config.yaml
norm: "rmsnorm"
qk_norm: true
decay_fraction: 0.576
dataset: "wikipedia_en"
MLP neurons of a small language model. Each row is named by its layer, matrix (gate and up: input weights; down: output weights) and neuron, and shows model dimensions 0-127. Each number is 500 + 25 x the weight over its row's rms, rounded and kept within 0 to 999. Numbers have three digits each. A neuron's up and down rows have the sign that makes its largest values positive.
A block is one neuron, or neurons of one layer that tend to fire together. After each block is what it responds to, as a language model described it from the Wikipedia text at the highest values.

L4.gate89:480486522506468534502466496502504516490526506525483480507489512481484484490507525509485475528517479457454549538490483488494528517506510541439480516488515473545534500540519471558522515504534465514483475511510555495527457527497464501516511483494510462463485538532518495460523486459486465512513508534534491521476493492545483521464495519502515482514476455517525482521448484485453500601490
L4.up89:510519512514485509495475503504483517537519475492486547509481502472497542533485495546478513497482545501520489529510485531493517486544512491502489442550491468538547530522503470519491498524468479454520478484533531477510529499494489514507556502491497483480483498515532493478480497500514504526556489498476502530526463498549503549477486507491506514495541490507529460522483485465510494455492
L4.down89:499548517515480508501534503484532534491495513506443556496509477522461502480508501503501494473480502493517507543502477487507469499516503539514500491484492497497539520478511430446511495492477523549516536510526454536529466466500514479536495471527479466444496436486526536539527513469483518466482503463492451470493464489526511484523514503459530463504469504480514478512510526510467534458454
Description: Clause-linking conjunctions. Conjunctions and relative words that open a new clause mid-sentence, usually after a comma, such as where, but, which, whom, while, that.

L5.gate142:488525526512518468513491482504536529544495518472506493531530548490470467479481495521472499562511459509458479493490503440511511471508443498487497507520510490503511526486487502481492501539522492470479516516506559467514528477478501474493490483541509557495515464516526503474510460507463469527482509510502501503508488523483541501519516480525476518544478481503494514518490509530518485509467
L5.up142:509486530492500501469522481512464515489494485518506520527513495486491502506488480484491514487509510502528524449524505501501496452527534455477490518523522553513498503475483496499523473484477513516505473457506472494540490471515510522490501473504512476433452476488478518487531507519492504498533486470444501507529479478515515505456523513537509513467490491505502542518510480520520503538513
L5.down142:492536490505511468496509456459491496477498543453478475506492511497498512513504523449466503515459509503509508526513528522560480506498522533521514487481510476520512516518489549488503510473501551542460513549469538527465502508504485480563518529487501487551517531489460492501498543484531509496476520519473562496518496515536500493554484478463499490494530517495444471463470523515481495478472
L5.gate334:515490517495491486499530472524477494484488561519508494497502495489513475511506470477485532486516509496502514518514526461484438493516511483488491470473467505455497544451497529485489456476525508501483487530488521480453487512488517480528487481537502521488515506471539455498480465525477504476489537509557497525454515468500488509454539514481489507476474487488535503532495532478524506538526
L5.up334:535519483497449481483555491571484481504471525467497493497513471463510524508431497516533528510501506489455504549497512526514523511462503494477508480485515490474497464483506480498524517516544482541449507486514470552492515507467506462537486521544492527546487508484491490498520491524464509479479480524516496509501505504478513511528491529477517512534498510492491504460513582505521504567504
L5.down334:506474528510492509506505506487479501442516519554490549474484497479478540495497516518415533465517528494483522504503543537489475479487490509514531478504491476492510490486515504494498481460479487451473529530491502494518489487470527488497533437456484527488498547463452489476451484488516502495492514544507513502515486543484489498536529499467486553534517482513480485501478475512532453516471
L5.gate377:529508475525488473494474491529478498535427497427469466527517462523455531496515524475489496538491571533503496475480489508513462495508520489488528478502510462475522517487494503543472514526488487519544519496514497528530524522508460489512523462462523500516471504479470497517534525482445499522496545535510503491533540522464501544524518474515507467474521509499501510478507492497500514527555
L5.up377:501513513561494420493514495530457469473465500496477426496531523478488512507528495522578453456413505485468491447521481473485560506486501504532511471488507501502463497491507516529485499492515505500517465492499494529520456508528447517491504477483464499537493519484478478467514518469528473455469511547540533512512507469512498492522505511499494494501504511484538527531492555490497460478463
L5.down377:534495515506504480492500494476474537485446500467458485478465488508476486477500520460490501499483539493491505475477490482507515483533522490464531494519489491520555505528523507489476500502532488466492453516532501486615467447496513503515522484530486526526528497514507538495541481449505512523496500517480453529511495501501457491511506484527558498457544520454545496517504522479505494498483
L5.gate649:542536502490472502512505456488505496522491549518512512513483497510512496530509504532473493516458486475473512548499557484530471461506488529511536546481480473481524487487488513504506482498513489514505504516491458484509488473484498543491500517545467564496526493490487489485496546489486482519468541481481486501502478506508481480518504467510521480464489508509502465479498515510449494507541
L5.up649:514470489464514513478483480519520505473481473487509528529503481484509496445512455513502513510476471508542508473531474457507464474526504524502515516488502458507528471525505526489489505476524496487502427500527534480482520464470511498532475493506491510507451494497534537463580446498472552516538565518536506512447505511536536516483484531499499509497513491496502464475518495456459482508534
L5.down649:567512526510502504482483481519453481487501535494465469501474482474498499450532478491517489512503524481484512488518530462523472495485525520557528504457497501513498507526492578474531473533484463506490484539509500532510515478540496521523526507521490516488458500513569504489470506492438484494512525469472556527492496490493536463519478487495505471474524533518487529521512530486496496481572
Description: Table column headers. Header cells in wiki markdown tables, such as Date, Team and Candidate, plus weaker hits on sentence-final periods and mid-word pieces (crit-er-ia, ex-it).

L4.gate718:497509525537535482475493505473476521523498502468505511511517489526499501521527502502506491547439489505508484548510444493479517472542531498493533502486486482486532510447467536501491503500480514477526482480494492489529466460494468514468549506462499493473485474477514485463468508508473493550501508501532498453498512491519496527531492456536473481490504469505447505506498501493495511531527
L4.up718:513461500461519465458488462520512545501504506452470506505515514488505457538563533469453523488520493454515491505454505498490481458556518497517520500519512492519514505468497459511515430506489502476516545496494494485495476519458469478465493452518488449543495497495501508522456501533463501516484470488515491530493510480497481475480462537461503543496534478480479512472514505535474491477523
L4.down718:553555500514496532453486481470544526486516483555466518500514462507516563477561535493541485493502514553490512490491516478524469521510509512501515491490511429488493506504498511517501540485518516489471471478531479506513519524465504522489465515470472463518484512497502490468478515493487508515480482494525451502504527502486506493542493470554481462476508484525502516519511540499472447509528
Description: Sentence-final period. The period ending a sentence or table cell, often fused with its last year digit or word piece, e.g. 2022., 1896., (LBA)., retired.

L5.gate193:506476495526527521483485532510505514501498497511473493484555474522482497489549495524492518564493427493523481497502495468507527498501522526493497497511503460484490519525524503464473496477509494494535510469527519530503494499501514497494512497533529503522508533455491510473521531489486505530524492484559541539461491475501485509524463506472477462489478492506531500492504509499509487513512
L5.up193:497504482460497517500480509520504514517552479493555502556497549486472480456498523495487484517500529486540445519495536532514509528524522549481511460490500461474508511517471502499461499449511476520508501445532462497488549528444522514477522528550510485451469485517484485510488551535499477544482524478533505521543483478493542488504487561491474496506493511528505483498501547497461517496532
L5.down193:520449464505521483525510493483507492492520498507491500495507529476502499538486462519497489490475485504485525515498470519525475522527506553479494460530441492532479495493531532507493486471495467523487492487497480500498499510506455494454513487501497521429489513512497499505497528504494505533480515514510533509511514488502472503491479471485482539448510495514534487517465515491476550530506
L5.gate246:492509469518491501491475487493486510499523509500535531520521515544479492532454512465541540514474497482504457486495495465473493477527499478500472483489504482476521505495524498513454501465514487474513472499493476448505537486460509502502542490485505511477488454495541503515549464540478518556488462533504519504575461515516511523501514493476459541456506472518433417533485558504514509500503
L5.up246:521506494491478550490495512501522482480559492527516518497522508476435474491513547503523484503491484535447470543494528490533498492505484523437486520487482512560531539473516454475507485467482522543457465514489473482499529534461526532504528479526486504510523491443481539497502499517462477496476477535490536480518540514520505481450497535444481517497508509504421484517508498511460508496498
L5.down246:513539532493541506503518508529480490494534550482492450513463538521496491487469536487481504530482485509471492459470521484554520488524495481513493463528470488501506466516460463474494473481469506442544512531524498507503520521477477508509546482486534491487480528536562508440468486520470512482490477495512527498503545505489474519496512505581520517484483512510501482486507518471498484475458
L5.gate279:511508515550522474529520462491534510490534498459501490503512567515531466537476465512461501525476589473433459540520505459482475525486471551522499514507536501494477529502535458542500541515484535531509465453512475489472549512497452503490515484513473501505482476529504483464490504479527504506486490515506510478500468512510549475463484542536514489512478480493519505571536482446514471490481
L5.up279:549449494507508535532488497519484530455496511487471470512512489543507524480487480500509462516495494463511472479469515499508466512471513473485498535507554501491510470486515517474468514527456491493488520482513537515493500484523506480489469501461482490487517472521491543492521540499466500493504493494528507514492463557492508532498513479518465509498484520496475506467468500498504453459500
L5.down279:459469507503516496474549504523467503484556501476508521490533540494503487467502472530506497545553443489461518483505451492505499497478473452478492520538515501472499482505488481535530480537492528494468494492477456505501523518503527476489525483541486517491529496468455517496482511524501470476511484498502511472513503504494504478466493485518491489500539450506486526517520472497477525504462
L5.gate635:466458478504492515498472527484497511522475530505478511466516479517482532490506531512503496518455479454530490503500509478511526467537523463487539502550508500497469548489507494496475457512501520523487490543462461530455506521519496476498487509514483522492507475532528468542504535528466540537508508505510483510536482528494575515482479517495524452511542466559441514547472457492514501520472
L5.up635:508553523524510480524514514475518523543527474490505511510470530519478534523482441532501508488497490450514466476496489499488504468490521477507503506469471459465513494505498494507554517494476458520515470479466494482469515458466507515516491496480499553534488495512521479494514470508480460511526493483527528451540482521483535557510500507482529493449508539501468483505545533487521478508533
L5.down635:525505479514464498466489469494511507494486504470473500473501521517515473455495508478535479481479460535478544524542493497495491525507491470470485504476484552511529474501483514483475500474501505500477531505474491489486520492538507508504499478470500502517538517520531500453540470466502525493470477493486509463547506503545487455489502477456545538513476489478517529505528482515511478508483
Description: Infobox and table labels. First word-pieces of field labels and headings that begin an infobox line, table cell, or section title in structured Wikipedia data, such as Time zone, Running time, Source.

L2.gate191:479493513458488501505493504457514480515528524542498532499485452484480458481497518522529489544473514488480453460502473514510468486532528508492485523506484512474499529515468454496470510526494500535518503452481480513491507467499471489489548497511508470526527502504519540494540500515484516511537523522456496481484485513526519541475472540491477483536501472514468495511473497499530475514488
L2.up191:495515494490524477487480519486499470543497477480532479509529472540455490495496530512506545509476458474489478498534472527479529537496478491471501533453535493490519484549491508509490544521508479502492504527466504497535505526507476494487520509518522451491535495453533517530499478557486498489493473522547533473528453512459505489471486466455515487491485497535479490541485503507530488534461
L2.down191:508470539509534499499522471525505492502510530486470503495521531490526510490480502509456465522449471486486498510494493496508543483497512528552482500514461551493517500524492491523499498453529441538486531517476467526470488545504548496506540510502496508483478518498494499512526522536497530449519478488524508492539514444436516531507497495512518491518459535523515489477503520477470485505509
L2.gate194:474529496530518485476549505508474530522505483479526512511520462539515491481509521502512576489493470518499547505515509514554477529491473470507475465474495489457472516501495447472493509489454464514512506477495513476515478503520486517489518510505436531434534469467508525507530552505489518544572519522524517493545484466499520518452448496508502454538514495499457506543460490523471481489483
L2.up194:488513497474448458529494509490539507485478497480506502500472493527503477469509496478493511531506525514446479526462514468470495486499467521499470517486507502475502528477496540475466517489538513491516493493437505537461489474498470526486493466471508465496469462502548485537500497548482542490504563525480517483537490556507486545510497479479521540529539556530524514519482503488470489452517
L2.down194:505499496487492474511462482511502499473506484514467554518465552476485497500510457509495475490525533506504488473544493475485498490481473490450491498477511493506493499507525534483498496522527492494527505503528501513505513521526466526528527454473530439488524535520525486515497487500497507503497476478482509399511456530477529510503516465544469531486519515529546479490535522486486497516561
L2.gate508:522509508519498495498483514521500498522462456472536508520539525528503495469501509545541518524521510462469531500530493477529508521530497515486515483447449486507486505524523478508516532497472440498489505461482516478511493520487482474535534475485494486486539511495549539523525509546450550516447510489439488501484441494505534521531494489497492529531488485553463538487496517490506452496504
L2.up508:505532499531505498493482505460539475484543497479519486547511509517472502477495529512491519449523494539495482494501470554534525537515490488477512480485464533479442485485502494503499451493505513521488513463496497491500452519560483494493519528474498463519474540488514521526503506517519503537503497531527486498515512519511484477480497513503483462457507494512482496517536493525506508495450
L2.down508:466515490502510518497483515486519505477529527530518523487483495485456525482482494513480510464504508524490515476509513549498511486478523472488510513485451534518464503457483497522466487494501538486500508455520494525498496523500516519498460512491505465511506486482509498501521476495487483490466470516536506490455520545544484463500494501504502493481553483513530444507573474498514529506495
L2.gate591:455453440501469468504509498514529486506447490484566513481519503485505474517501533525500487516539504530461512505520532485535513480498497487499478483533522493443457515508505486505455490532468552537502498480553482489542522540479493488523478507581498470480507522452546444523512508553491503526472503525505537498508504520471478468485472476496511500514460513526485518482506469473531546515469
L2.up591:451492470537468476443490487494477440535488502498520459474493485530484457476487484502508514466452464512513472529486483473508525522495514535521476535470492504479500480515506496511463532510501484494491506509493539491534491511479515530472529442533494506470508505529503519539494542499505539477525492505530509495536438503502528496523504487511544507482479507512475492553452544531490528504506
L2.down591:484505460521472494538489498472522526500452533526474494497491503464496519475539533527492498491533473509477513485511485487538519505493500460467490512496552505512486504528494462484523486568523469505484510516500488511516472556549524517493483527533541468491533497474531515515507492531497537521499517514556529471493530504505490524496483533482450533567512476520495501493467490489543506518496
Description: Statistical tables and census text. Tokens inside numeric Wikipedia data: table cells and pipe separators in election, sports-stats and census tables, plus census prose, such as household size, votes, record.

L4.gate143:525551456521481481509481489541455534488525463472529551521542462450480502539475497497497479485460524488493484480495535506530470500499508548491533515520532515477548492519519513533474527547467496508504486487480511488453515485516508483524542533508508516481507529474476473509475459529496472462491503475520538529495474482539527486483440514484497512498416467525463471494539471457462491506469
L4.up143:486521529472481448505497517519518511474523489495521552513508510516470531533473517546479476494454538542483476511478474503512421511521478499522483475522478491526492495535512531512457502501465479512533515496479547497501509542522503520529511488513472516437521493499486460521481500503517515541483436538519532499473487506507511490498480517474498496520511515528464481501510486534513520512451
L4.down143:488523490481512485489514542511509493518543498494520527466461494512500502484540502539548467505483499519514491537542496481518501482492477503496478510469467523528504561530492510518481522531488465517502539435508567522492472491505493517503500531508493500470472462508501513481467522500494536531476475457490498511536501541494473461450527463534525524501484509503485490523471535533549545502484
Description: Infobox field line breaks. Line breaks and leading dashes or pipes between "- Field: value" lines of Wikipedia infoboxes and stat tables, e.g. after "Assists: 2,608" or "Budget: £250,000".

L2.gate64:507544516551518522511518402517482546505505492493488484449538520502549496504502492540455544496495542472481513471505496497529502495500512506537579495512476519458492521501505477510535496498493475473525480461517438490455472517505484487521533452499487460490466500484526530501529516548509523535510454461489463559509492496513512462528475517475490498489474491500486510515498558459503479501484
L2.up64:494455542480482508479479552538513541474503489506509501495528530508476477528438558508559506496500516553497517535509442518514483499466510461481464488517512544485474498523476526448443512500479490503543497515468524553514518519503467497498500498521462520497528466534481495531510475486535531446488475492483519497515485508472518526478525541539504494489513495515537498501523496465489484519520
L2.down64:517525498516519519502504511499518523495486497452529502500527516478507486510522477477488494511503526488498491487500515502471533475468518534493510476498493522491507495512465527531575536476492517479526517513527546479485462502475457502486514495486561495455465459524528467482506518495512504501474486534484517494514506457508537538469534491514446513511491475499520474538523488515566505504518
L2.gate558:518534548487495477490449492501534540551518567474479542494490529522473531480517493526519506465549529516502506523500481512511460458525479528525502524549501521512523512518519461478481520499546480504477505492523480485464519530525505513498532475530491456450478522523528500478492481456509530504513487487501471506518523511500524500508479531468530507519479491508548494480500540478487474564491
L2.up558:500534499484481459466487462476505499525440531491504498518520505475508549508474504526485492518498519506508491535509518514511450459516533584457525507516498491461519505543511523513470469484523478436522536500532450464506545527527484505484487505490475497510484459489512489499542557523484504485515489473518492528483460515491471463470491498471522538515487492460535459512498586482501505515495
L2.down558:501497496487488509489517463496498532541490553498491551498560513535543560500445467490517519505477518519494510557519541486520461435493479568486470518535487527491524469512491425441493488509506488476498567496489469456515517493488515492511517477501501484507473496509493517486507513536483508464516479465555473514502476510504484493461515491495524508478468535473531463525476528527525541509469
L2.gate579:500532506474507504517458516468470513513465492459502527487538501454535491493516508542532482481519472463523511453490470486499503479513498536503508497476548494499487494532502490469512516472480512488529512501493519510490526519462493488497433489539481518458536491474522519456498470502494471541499545496460506503494486496504488529491539500500473545492490499481522452468490518472457507513504
L2.up579:506487494444547515531485495461514537509533531525486470514473500500499482529503501534533519497472500477486500515504520486483491505449453475505468492463543452472511477473500519512508519521494501505476509489508508480484477526532445496488490475538516493533508468553515472469478543507487510472488506480517485485478452517498544506487535515486492527505508465483496490485469494473527535464513
L2.down579:478507500509475532529473523519466492505470519509497492493539492476507489482530490539522505475519501471525500509471532522496507460490476509528519503499482536506511513516527459523519481490444506460527478500494531474529554525489499538534474491528495477453489470473465505516517524503531507543524512491478474503506491466521524488546499492488504519464506516492484463520522494476509496554476
L2.gate589:481535475513474532517467495520507560527500562522489499503521531514513478511498497529523467477532480522476566515508491466548471521504483543479470508514549465525512522511452476477486550526492456515499527525522447443519489500521501487447524474492495497502518537511506500507515492508466540546469507493507485496520491530513507522510511467518422540496470516483490513510484437484522523489496
L2.up589:469493535453481463492504529536527563530515515479549504513508499479514483520481534522502499488484468491495474464540534492496496468521498502498485495486521525485536505518483466475519484446474499527514501536515508464548501507551482497519508457511512450480513507506515523507456447479479493499540559483524523537509436507449496526495561520497482494507486494490442482496499484525544501491504
L2.down589:508479484488463529480451491490527481522485552535517500507471527506492537487502496514501453464514497493534529492535527491512476495469502508482472497496518509536537459531470484520532539452515524505512519544509468447505536533499534522462440517506521514482459504472504524529501514554495524505509502502523515506460479482484518476546533507527483480484481449501457497469504461484525529503488
Description: Existential there, object pronouns. Mostly existential or locative "there" (There are, there is, died there), plus object pronouns (them, him, it, us) and word-start fragments (cre, lim, fact).

L2.gate2:515522523504458434515546496514463524508458506509497503482524482466534540470500500509497471464478507529503509527493488493505562499504514487472501490509507500530503547476492535493488509481485498503527505502504507553494463524462505422446520474490516501532481490507514469471499527470493504506470525490529519508532541485496438479528506482500522485489525504511523512548477537497492495458503
L2.up2:496480516535475523503479498533495499483508496494525511549441503531498506491543498533514495509510505497506454502528529487521532525531477501511529528500463438482470473488485533495487501491467537490523560512489567506482498530489508490487534448518522469467496475546459520476485546461455535491495467473471458504536486532491521470522483489492437523443538506491496496494492499518497506525529
L2.down2:531518506495491482470500483518462518497452475505471523516493464494470480420534521484493513510487550507480470483482499486533462499535504458477521482492510479506520499514521520495465467536479493509558497506530486516532505477490527491460510468503517538541493484479510489510501511462520485493505531499501495518517515489460483497518489442553509463472548517486486461520477559492489511478502
L2.gate120:517478532520509499497554537503468503476543489483486479521545451519484542477461488523491520488530489473528455468469496520474547544545528511508529503452482483501502483465458537516473549508538485492516521483481514490522491541520495475500502464529510482516521514502494495486514496444527508501535489500542527498508512505479420506498515505492486532511497457518586505537460522512504485533505
L2.up120:519490476488478538466434544490468467483479469482489480511485478527546515499536516507507559492462499478503504481496465497491476493456489542522509491491498519519502482505505543517535515502510517536499505482502497519502475501512536469508484509512518474565479480465480537487492524505514523478503496494481516518510508500436496475532524484489508490542512471505480537488505560476486473526550
L2.down120:490518530514499491520470528517471498514489533469507540516514507507482478513501530488534541496483507522488453525497504517560482517503489527504546473513496480488531514520526499528502491493520471480500543479529464510550481512461573519488475508494492508525543459457505495471500522481521497508484477477496533530487524514448487509497494506539482525477485484545522507519461487462565499463497
L2.gate166:478460516473464469487517490492463522473470512493465510470523450522485541489489497484462508479467481461508496468472480486492514507524504462489494520504514513510516590495460512522488521489514477463514507484511474498511497515514497466465501508504491488528467528489448448557476520466502515491499503457471547517485506462479467503527531453518493506476482511534509504512449482477469455484490
L2.up166:552467500512471487523501464507465476495493486502494507550470494473505464515467549511512460484495529494496470489507481506499519551507516461480494509497485496538469522488508523520481540487488498501525470481507501497526520463515520432494490502475553483488487516471472476536486526493499477508482465494506509505494498519507480498505545481491515487508520511513496537545440503518537534512479
L2.down166:515508480501478484504492529497474491528454520485515518527480506483493491505511553496506490489490487523483507529492462512569520487462519490500532490509459505511516580491499527518490472519475468456547524508531515507572496458513518507462485515491502526517520505470521544498471513449513513476479522482519467508547544503492486543521506490523522460515511484501528520524493520521510506509479
L2.gate453:539517505490501458487431544479485491495477463489505476512514506497457498502474529491466461533525447512521524479477459525520518492540508567495485487471503518559493543515476503526497548456502492458522477491505485543513493534504503415507484481535481508464498509517496517500496500476454509504522492513454500486541497524505483492503478500452502508524544518526544526491503482550491452475523
L2.up453:495485485495478492518498505485471517475497519477496507482484469500484489537509523476486443485502500455497497447499454458550458527549493544497485434489481489519518499564544482513523532507494490503544472498507484526512501521512522489475513486511467533481494467485515483481463469462464480476487488468491498504475477519494466529480493525526464497496466506519524482498484489495479476466453
L2.down453:493476473494476486509515515507464514498451499460487487496480464514502510488484518491514512487512537520498581458526518530486465496542542501469479459523481502513444520499514507473496510455514505530507456474510483498530490463493487469473488497465474551568492471498473488518510494498465474498494528449491466486486520497442494500482522491548469481493513496533528501506530531487490467430499
Description: Sentence-final period. Period ending a declarative sentence in encyclopedic prose, often fused with the last word piece (play-er., 202-4., Nicaragu-a.), before a new sentence or line.

L5.gate48:494514492502503521505511492481492482500485529480506483508481462514499517514538503497531527490498462492477496466534490539490519492533496476520513489481501538491439485513526514523494465534508495507528496483505522477471518534535517512512489484491521501431483537519524469497514503534479492535536471545487474485512559553503499509466447513444471493472494569480556530466511493473494516524455
L5.up48:494522487487496498499511478505526509541512506482527519501600510515497462485456496492453515471486494503477472531487448521479470509488487487477505499547529499524489522486498501536527491518500457511515517471489484516535500493466507511523477558510483501505502481472499507519479464438521466522570488469480495557501500501511529504528487451538486499532494454501475516528523500471490514541533
L5.down48:455482494484515501513529459468488484479508489480536494527478431488512465533487491498509486483540512467521499492484508487481479515511494518473505518496497534467513512533497532495477514495533518529541549532492497503524505461512461516506503524500477460469483457505491500514557486503514467517485508513489522501521439525528551471496504500467536473502481520479533455492510503507484481476502
L5.gate535:513520508525485512505475495464518536488504518513486495518513523491495515506522480468459470476486486553507493474489521523504453517500462525488491471520508485493523517499490504443495489458468481502468491468498413512494535493502493495526511479493460486525481509492532535516517492484514526487536528435482476486531489549531489503487497488488506551508482458491518517487444518482511483558494
L5.up535:498489501535523535482520507504505493517474535497468486526543531478490523497495483473540499470475552462506535489464518523472514509499538523480542501483507525506515514498535466481509480467481497472471560533468506515556485492507502544503491539538478512497497486467545527479508494510514457487514506485513550499510497492558520474498569517522508496470495444489477471541501505464516502494486
L5.down535:511531486482515490546470511497473473496476483547500561470521513506493512478484462532461514461494531486509502500522494505468491524541504470477519514479495473492510492522499495527503524496504461529529555465496428559507489553461493513501494500524475515460518488494515464498523530509530517526495459518508456502439526512516515459466496474474468498519507521547483506549484519484516518523492
L5.gate577:469530502511468516538495493477518523466467501496545514545515546522504514534489511532493483481487488502467511565471461532524504529465477519494490495511496483526493494509539486527511520512506534478456527499522522486509480533483516522547547509518506472453495516478506455477511481508504424520532541492506523507515540493487523496505499543500530536510486511513489488464494502480527496502491
L5.up577:508491515484497479488511472480514537541488538484502499474489552493534497498462492503496520507525531489444497518502518465503512482461483503483491449489528497473467496460513463555515517479500535508491487539530503483484495512497477479483498470480523494528534493524495461441510512526470522486506501498476526519492499437512493495446510467480505491496495482509442532548471497482469516494503
L5.down577:513559513514519499524487498480542523513487506501544505508467492499529490491479539500493514461516515492468494539563483523513542463505509545503488479500484531507532499505523453509488536485518447512489511532482533466503488491492489498542499513533519458501495489495509500478477478505539535544491507513531501519517446478449525497515494431539525490481507546503487487473546476510508516445506
L5.gate641:498468528537485528512510533503518500506474504495497551501524488480465466547446509523483511481475491501466518526453503482470541567501508483509527477450530521495521494531497509525520487460489474482505528501505569493490450483508469540465503492492516500483524531541537474509502511472501503544515482513468518531470523478528483519494492504477511535486483515521518503524494525503469476531499
L5.up641:502504467485500522515514525487490520492547491491536533491508530529513452493466499488480476498489489478455483536509516494494501477501538525499549498488483528515472456507523497492546504481501494456491520495492501535494482510507506473516498450514481522478478494528492479522522467508513471471456501477527473506560513524492541521518485464541523504516488485503491465467498494498492486507482
L5.down641:499475526476515510447506486502486516483528513458501478553515532500528518545493496503504533472494492487501524478528515456542529517485518523505507467504499501473500522490427497510470505497477516479480538499514509528509500474534486507532452501488503473519511538525502504549479541499516482477509547512517511514479473521526506520499518504486487482507550517530482525470493481467500538517487
Description: Clause-opening connective words. Words opening a new clause after a comma or period, especially existential there, plus which, where, as, with, to, had.